{
  "num_key_value_heads": 3,
  "intermediate_size": 384,
  "hidden_act": "swiglu",
  "norm": "rmsnorm",
  "rope_fraction": 1.0,
  "attn_scale": 0.125,
  "tie_word_embeddings": false,
  "init_std_qkv": 0.0176,
  "weight_decay": 0.036,
  "decay_fraction": 0.486,
  "final_lr_fraction": 0.0,
  "train_tokens": 452400000,
  "dataset": "wikipedia_en"
}
MLP neurons of a small language model. Each row is named by its layer, matrix (gate and up: input weights) and neuron, and shows model dimensions 80-175. Each number is 500 + 50 x the weight over its row's rms, rounded and kept within 0 to 999. Numbers have three digits each. A neuron's up and down rows have the sign that makes its largest values positive.
Before each neuron's rows, "fires after" lists the tokens most often just before its 100 highest values on Wikipedia text that the model never trained on. A number after a token or word is its count.

fires after: " Gr" 23, " al" 22, " O" 6, " d" 5, " Y" 4, " Lu" 4
L6.gate128:423502499527507524584419488562517527464511604493446453499483463540521573469536575505568522504475483623526482557464488578422507532519506636513434567471378590462536486500471477535428530485501459483550383576478541453521506429582571567478445469529552544500448492501457522504472540504475464572
L6.up128:549441525399567429443488474514493532628480519469534521488449474549550515516414567541494600545424403592490634529565511532444517448534507446476484494452435479542540421486551396493520433460534536501389441402522413470492490432593482596452582529484509511481487469523449450444540492559490513474

fires after: " D" 34, "D" 21, " L" 12, " d" 6
L4.gate287:467541483532513487416467526467475440515571535510534555500498505509470471443486419536505591523470451499532582514497561422547445548490539519429451446424507487593554521443578545537479541502465437560486441556473498552531513573497503467509496486518460293566451555488464579448369532541466489516
L4.up287:471360509413505482469573482481528530434434502528440441527488564527454551523521450492490507496559506527472369514481506420587563575514515522468603529501418535501451397495464441456466517527411434479518481536528384472495537504437453510560474549513506477507560561525555545454472475481463536564

fires after: "\n" 17, "-" 15, "," 9, " and" 9, " T" 8, "|" 5
L8.gate213:470555564559577458442459523559512498513572488522402617448567385590529541526516503532502485531390626491507496491520483385474504566557427550499419492462613544464534505502518481453442550447507502387453422517541472486466611577531563535517557537481503436514495500480410371449542476437540472496
L8.up213:584474402474486543418411605527502628438484494551495471527512497457568469502534514593527467532433559493480417536604515482445447622512502550521477590483618540465497547495539497550502463409468508569427511482470510409498536455498432499441563474515434409473477525469476424516523530576529408514

fires after: " l" 28, " L" 21, " f" 10, " s" 7, "l" 5, " Ins" 5
L6.gate211:416571406549496508519587556581422446557476583460454502411526462567460508529474551512572423463447439490503474442432482464483486418527529510510488554460499469617640542442560479499486604466543513443512566497570460405487505464488556550531516543445480527514494425509451526480463495477427430509
L6.up211:545423550448416523479514429487499484555581581474495582532499543511487515488482439536487425545471528584470529509491431563480523441572523570514536539415430494539425465481518409398497505484508497419451466569538478514467455527460496451521524533468553483557509446521465481553541609403466548512

fires after: " F" 17, " m" 17, " M" 14, "M" 8, "ons" 4, " f" 4
L6.gate336:460470513481461488618444593502455495545531450549450418567503485578538596504559636538505527459527429505469536486461540456534378556447467535426467550385639512439503530434510497506493477455490537514483497438494546517428487512484493476503525500470491422539491494582449439529484359575504432478
L6.up336:479454597535490531616533501572477523570450511453528494491536450505442480515459529473500436500497512442478504447437524555489403505481597543465366533504610454537500485498601477535483575470564479505540572521472572545525473569514593422450487505565518475595447474443448540577572513520455533476

fires after: " G" 35, " g" 8, " St" 8, " Bre" 4
L5.gate112:486443527494394506464573569509535370499572516492494523423487509527546438473527448496529464510599618491452539453461363569509480510605473559536471541515551427550553505564498549546502542537507568509508492534384466528521447555452524525398515535500532457482513486484488586520434478335490403510
L5.up112:577413514496436530439489407444517531461477454515524517428457432476490489434480459516545501436552512486452528496631515488558486436498497464499527468542432527490555455527537499461541496506495477492522596454480467534501436524476455559479535444599445373413449484553449566456435551393622497524

fires after: " St" 18, " st" 17, "arg" 10, "ro" 8, " rec" 8, "St" 5
L2.gate315:468495480523492479424527508643492550451457518564529448498588517528554519417545565521621521581470543536503494452467379514513482417537544498504450476531470489456507532548532419495464507520466511459467503492548512462440390574495512625458543516537575493542464520531489547460410452475512395575
L2.up315:479478448531479518491493512410511454495362524528512625553443428466523501508506488498534575484547478504548467611491533542548482435489467509535455461537474554434485423488546403502472473512570470499514429423493434522572550500589442503498491529486506525439402509460577561443531621529404471637

fires after: " |" 61, "M" 6
L2.gate271:411452512495473418478523495500498491515624581481468511497503540454568526541545618441513545467460577407504577377364556487559511405516512519534361523460515467489540382470528491521458624518527520497539512433452564605514527502462584470429521524560520493473433541448530528452493555494557451536
L2.up271:373390479546397473484504465478459548437563602470492502512523516431609504521489561477551537468557559455479582530394565548587509509529488570573432514450468453472585492482529438504446577500541513517487427528491587534499493421480559511499522512531544493431473472458576440568443501499546511500

fires after: " B" 17, " R" 10, " l" 9, " b" 7, " M" 7, " L" 6
L4.gate362:376495570477488491467619469493449464497448503498526438580555599548481459536531529509497557526581577481513487538387448462479511501576519507453527544511560563622462540535472398524495509482478470491459472539524475506449459530486547493557568596587596499419594452468425557466493566468485406591
L4.up362:561478556487467560427422514570524495475510459460570525456493477363409439549485443506433566483490542500505467533517553429535386483471415468474490417400491452622520537410486580525518504403447540467509526500485521539433460584494561537459531530525428434471579517494373487456517421508472505365

fires after: " G" 15, " h" 10, " H" 9, " Sp" 8, " g" 6, " T" 5
L6.gate86:443542542561501489505500550425490511430463426416483520528511409476466571505507517522563576493530468495524545456511468523465453434456415530575489590442426466491475487441529536455528479474475389490528515426517498463488525502564502495567611525477601508529495445469488593572485529435387461558
L6.up86:373475419512527465507560504499536497469583422522585489521586621388497543606478464544502428501495542471487552494563377398485522459516436514494489499509594544552485480522507530501491505560555522473495538495408554507493453531502484523586519501478454481548565438492544439586569450491402461521

fires after: "." 25, " the" 19, " The" 7, " Mary" 5
L6.gate163:437488485572476478529581582498557531479501526526582460461431531610512474503538589437423507464396469536497566507519492506495537463525559431443470525409439509591511464429487513484534531515443536557449529413512445571569425447506418530441514507543520454585437529441572444460477583494548488386
L6.up163:535491430515485463553501534465474535522497523515468538542587533555541495526449495473443467540491478566454556602503475429550493534597556442453467525524462570464428492484447499430440441431487475427519454456429485524490509518471528480479545528534510431539493570451529494509502425499552548527

fires after: " J" 14, " Y" 12, " D" 9, " d" 9, "all" 6
L2.gate376:538581496379440529501445488473403613498428504508535555488483522514460470442528525453543561521453572534488388440441457529423532476500500482435442492467491506584423506480471625593557476509544456461520418458511537537431591435525573515383461490475562532505540417558451508434464502519492465560
L2.up376:481388466483496514486542425481573516444520523484390453375560510533369556431531475530460477531486505460521525520461467566433565472436498517460456542511510566422550504466411507482424487485552483527423528498440416471574456529417394528458510449510503524440454463423524473569465512498478503569

fires after: "==" 23, "\n" 17, " a" 12, " the" 10, " his" 4, "i" 4
L4.gate89:493471497510566452573606593533590558511513497514504499529498554512557444437504558465546547475433523475466544529473476453525372462525483569450512599471489447576498511412499480447419487507555558538549479479389459582538540469501555505444513588504545458590391478530467404494475518446530556521
L4.up89:451503531520519547515511494630569482612468504593433519524467526607436429535500498515516528419410464499476490485520593564449540511477446500557412466457570443537482556490477500507468490446603489518514498500443467531498590530510519540524443597497512475459499469502519561550486541494558497464

fires after: " F" 14, " B" 11, "B" 11, " M" 7, " W" 7
L4.gate186:499389444496531521518472523539447468426542508432472468419578554525382536473479444542581515460531446493443496480424535529462547561545471511540438520448402513576421492507628452543483502560447547586490464491499568490495488552552495441430520502471490466572540444513371456548526439523490462526
L4.up186:445547535459565482492465488512505517453511488442505465436460543484512512544525598567511467546498482467467438502468510540487512536536469457495482538460464420474521516467485540421493517492442438512513427599434515429444498484551414496479445396511411591410556446481381543511466435585537492483

fires after: " A" 29, "A" 12, " se" 7, " look" 4
L5.gate96:481480402456461441521393436561540489523588487526508486460535517498336525535456464522432484588575532457511511424602468479478445530492535476553454498544529515495556491508500560462530467504482506606466470486579546541565438547362500444459436524469479537562465574602435533426508478468457569425
L5.up96:626427597511561491486550576523534445418446512477683406482543564565520484478506477437433481464475548475518513418574407458486541505635538554466475563459534486541526505537533581471446492476501544506553507505471571482480492488499496510482559525453556496496531489482399488582498523503495522585

fires after: "\n" 70, " Sy" 6, " Aust" 4
L4.gate311:447503462602525533463514511417605431568472554493523508434472480473457449451496493453392475460461535544486462503528511445465452489408518459493502492524531529484452476574450387495477575554629569482547505427500470555510429597487559600490486467542559374516442589470548446414467656433524469472
L4.up311:494443501505537554489514541445503587561414527351542505497609450583596521559468516474500567559446418508489522518522487524392571509515522549459492520472547539438538479471486524494462485441521590434560434451463438548462516458482567490471511527564574391626496557636499351471528539456512506494

fires after: " N" 32, "N" 22, "s" 5, " dis" 4, "anc" 4
L6.gate122:434478451485492445515518519493397554576542464546481489522531430411488517425509570564535528287500512483492524635460522569502501467494413454382402450463474474555447490545520472412401442526489553492394448525483550574477558451494533466497553534597502491459502523481549570488498467485572541478
L6.up122:474492397557482541578463557448496425543502606557504509487352517438461536443529488554497519537530474466544452533520537493450441454539659582395477507621545559495518499484533511517498516578483537540417547431400493478511483533515564494451552519588590496492515526576503478456521486471512576486

fires after: "H" 16, " E" 11, " P" 9, " l" 8, " G" 8
L6.gate355:522524577551384530452567569583421525521547459527471484488488486552545494424546478546516519453532405500462577416487467556505467541558577603492534561461488542552458452530467509481483510460466437515559483504460424534540489495465502481528675520540551503588408475478443458521479497467491561503
L6.up355:512462574490613451517496513418512501497449541478475482513508531494602448468454575564509470544480449391550537432485481557554528445537487532456495546458507484498570446537505344528525503475530474487425572550411436547439457558582488490596537451426434512498565550501476498507469544560534484548

fires after: " D" 14, " G" 10, " st" 9, " d" 7, " St" 6, " g" 5
L5.gate298:458469514578491591461601546520551387455533496466456570389533468497544461503555480592549481531446508462477527496528523522532484514517604487506517452530528459574561460460490530558548547541491499603563529481476532605498540527445492501497427505409457518493442477471528550518384547515545522502
L5.up298:570518568532527501499565477509435526612550530459478491543382440503394520556481461521544602523547515497535550547454482592530581431525490526560488488518416449525463441562523484472478442543475496537442470567427476513519482546480373465520478538536544548567381507489416620605511584407464467470

fires after: " the" 36, " a" 11, " The" 4, " ent" 4
L4.gate308:465610520552464424505628559454576512513499571488547524543517440443537463495492479602504475468576513542603440523535395514554589463496433553509519532541476457506472453442506522524466499501459522437488578514453501508475512559556515523511497540464564502541516603559415466526525547447553498459
L4.up308:483535474573580425498550489527510541514473571548549484483446654460562497508520452466466486622469500501482556502483479499530567548457512497459582572632493475558477561548530489486512512510498434494505454566446488551510449534544565547544537600532559476538456467452523409542423558457433567512

fires after: " |" 49, " A" 17, " N" 5, " G" 4
L6.gate165:498484474500513593511480493467491538514542604437480510497517372462567455502609488585510499510449600517522570546591521422509506560509550575443411405495476502517524440529568470515435633480493537432457453503481527541519475565515584556513553500559448504503626487583454450457450519487523530556
L6.up165:510474464429507597393461501497523568511520355468459557420515591417525493534453520556475494518530456497470463491593572466553420572474485545505498536484493540562530430520519515566520515391408462551553509507497553562386488557533525558438505546427437502565491475461541346451473519539478541515

fires after: " B" 20, " b" 10, " W" 8, "B" 7, " the" 6, " F" 5
L5.gate149:501514503518484508430541523502524540530549606467513491474507548424521512487555517528473397533363507485489432462471482452498468503556467474470457570545360489585584480468550470440480527530462580440636514636399490630469531511494519552453529570550462397518510489485379496512479413470515508555
L5.up149:510422448578520532468499563537486532561539528525519481454535470435511601487480435593511486504414434473445442586619476475541488529584517512450517535554441444520533410499556432521497534573544598483513518533401629475463522569414457514461498437477462493552440482467475412520451499479560446494

fires after: " the" 28, " The" 8, "A" 7, " Sing" 5, "The" 5, "a" 5
L6.gate170:520540483440473373396555538431567515570531581489493517479606472449489506464526562458491536570441526444576572455453510361468431536459512485501459573532580509536484470421495490522420509491514530449478538518511529450494476451486609531547510530538573458562467451501444488531574466436378522517
L6.up170:490442485435521454445532526470494526435511519528490580482514564421533470522489539474467599564578584444468462439559528485588457466472445512562547568506590578536565503569432439577502561415420536514426425498547558432462456485501512562502508416541646501512482611506568514574536404493445524548

fires after: " R" 22, " r" 13, " p" 13, "p" 9, " cl" 7, " an" 6
L6.gate160:548609462523559445442600485580445443553568545496480484469574480562500515453459589522500538556517545565540463507471519565552553506472508489520506521428474512516480513477523430520453563429626390588445486517540430560546501456545561443621568564553542430493449516456440495467526495566463468516
L6.up160:531501537487528456506486531584503494567491473561522438527565443492511547575508492523442516563542538527611503486502559634522454515426526449479548531550494493494532544520555403528495516494594372615504497492532391512407464524504552541518531597440542477478538570397547435475519625564515520518

fires after: " S" 26, "S" 10, " V" 9, ";" 7, " In" 5, " fac" 4
L4.gate64:557475514482500397498496497515443513588487545284515475543533527573558458485603467478583554495451496556486586582455532563476459509581499510466597454519506533581526466497515484537497540496477526461533553549444475505482562504547464514547501509584493439583526520510369392491402452481525505514
L4.up64:495525393523415542555551407489434427487491592502483542492454473525532430500451597324494470408455535488536479492492565463478565463579494433459527495528419605494507530461560499468477516543483524493459613436476557517497490560528497492424492464489435493520514511452497507467531494495459452416

fires after: " en" 16, " v" 10, "em" 9, " V" 6, " sem" 6, " ser" 4
L6.gate57:496463616567416451516466565511407455472486482484429586494459485472432507480464513532563467507541478573508490527521554531624495387482464488414549489517497537497535474463540488471462479459560553531441488560554473553490492524573519532492532445550494440484401437497520587546527536562495425552
L6.up57:509517456439469471512511454502513538561429425568489462488439407487396444392482426506549556497426437481463461570491504609518486485551413472461455454599529477525474502488495472513461490520579480489501463479466476411474601482532498504507478439483407381541537542512494565402462543620498469516

fires after: " C" 22, " V" 18, " St" 17, " Ch" 5, " v" 4, "V" 4
L2.gate161:515459456520498507478484555485458534405497463497441423595547469529451492513569373539582542432521495532542425494442521414538544434496475481506480617487522506535518527463494470539372485512571548475492433442528467582488602534534513458570526430594545494457499531414513626487498503502509404452
L2.up161:434478520440500513531564506472420439569505474501503505539483484469523465514597563536549478520484528452535519598496427482413533418489549476471461537502660603600643525468516491472540467513474523483532496572415490537486513512516486520485502516478511545555466560494406471478457445549457394513

fires after: " O" 15, " d" 12, " P" 12, " D" 11, " Y" 9, " T" 6
L2.gate66:555538479457456407491535524418435498458417514432500456519480512575438550457492516574463617575542479463452511511546562565440560507454466550448432405506491399450406488539456496497543520522413580437314514522543493466487442447531536496581444449504442550450548504507503491529482508534466502475
L2.up66:472427443513434540446547486602603554404422471585472563515490539487563522556467495532507468464466489469461442480484522492545505483675504568514518569479554508505484521462454553496441523405555490615570501523478584499507554523486526492469570517535482509583510454451623512425432504464537467494

fires after: " D" 20, " Ch" 13, " L" 10, "Ch" 9, " V" 8, "D" 6
L2.gate366:497501419440459492468443385432472608513549502456493506505513371498514421571511452464571551457500514518552513450419527483472491482499500524432513450486535451505521559489593496444453487417502507419562401556476496559550536497535531591554544465569499502495478505556377504526521457528554457484
L2.up366:515532425478440543433491508382542490503485550476542510443451503469434502527505498521565538523462452442541534456641590464528403391509484527567430432544383564503519434449510507493501543512474483615562506457501454596483553567565467469496516505563473506425583479476490564481566505531536495521

fires after: " |" 32, " rece" 5, " F" 5, " s" 4, " S" 4
L8.gate93:510530447585465596543597636567422461537382473485401588517530417553498593500535554415568478438516531455463484471493551539514381527478470505528487521538476426366569566466435465471488573478511519493546672519472512459520467505462475478518543534527547527514478466509500488512569501503501508551
L8.up93:484583541489386508362395545413510521473478525481518479569468557461538471520514519501447504512466504480488552535470521543477526532411521451468483448537475505447436483500473491498463519444511591491469515462524561456427533511557426488513479536481495506444542461542445491530485409536590548579

fires after: "N" 15, " the" 11, " B" 8, " Z" 8, " Y" 6, " N" 5
L5.gate335:498549567546562567426487450591469461552570476531454503485585441500473408517578571461503480494477482439521448495495496438508557509437469468428398500385534465521573483514447453495440513480548485547476396514522519595562495537560590588591473555469531445559507408529412504364532411450573511552
L5.up335:579466579452525610479516515389502554509438530546548363465524524456465468567493509466434631526457446438482524530505570441452494518450538500409502520585486509471501483532400486433496397506558494516437433519510464542490511467426452525488507577437483474557486507502515445496644475437530541544

fires after: "″" 15, " St" 11, "°" 10, " st" 7, " W" 6, "st" 5
L6.gate54:474436472595513513560474508482523460475430472462519465409461477418516524454545562526562426545465520540573496496451498572495536575445478522496470502581560512599529506501563504544540506500575531417648507539485515671535485606476476538501443467599449513423501477513522415538474547497520427467
L6.up54:506399427511528383498386417461437543496568487480518481558580562567472509538481457528486452467471630598568412413497471512527508454486557425503496544519535451565515442421490478584539509549555404474558495505486500453429556583481471523485532533560469561462572499472450515436491490510460530496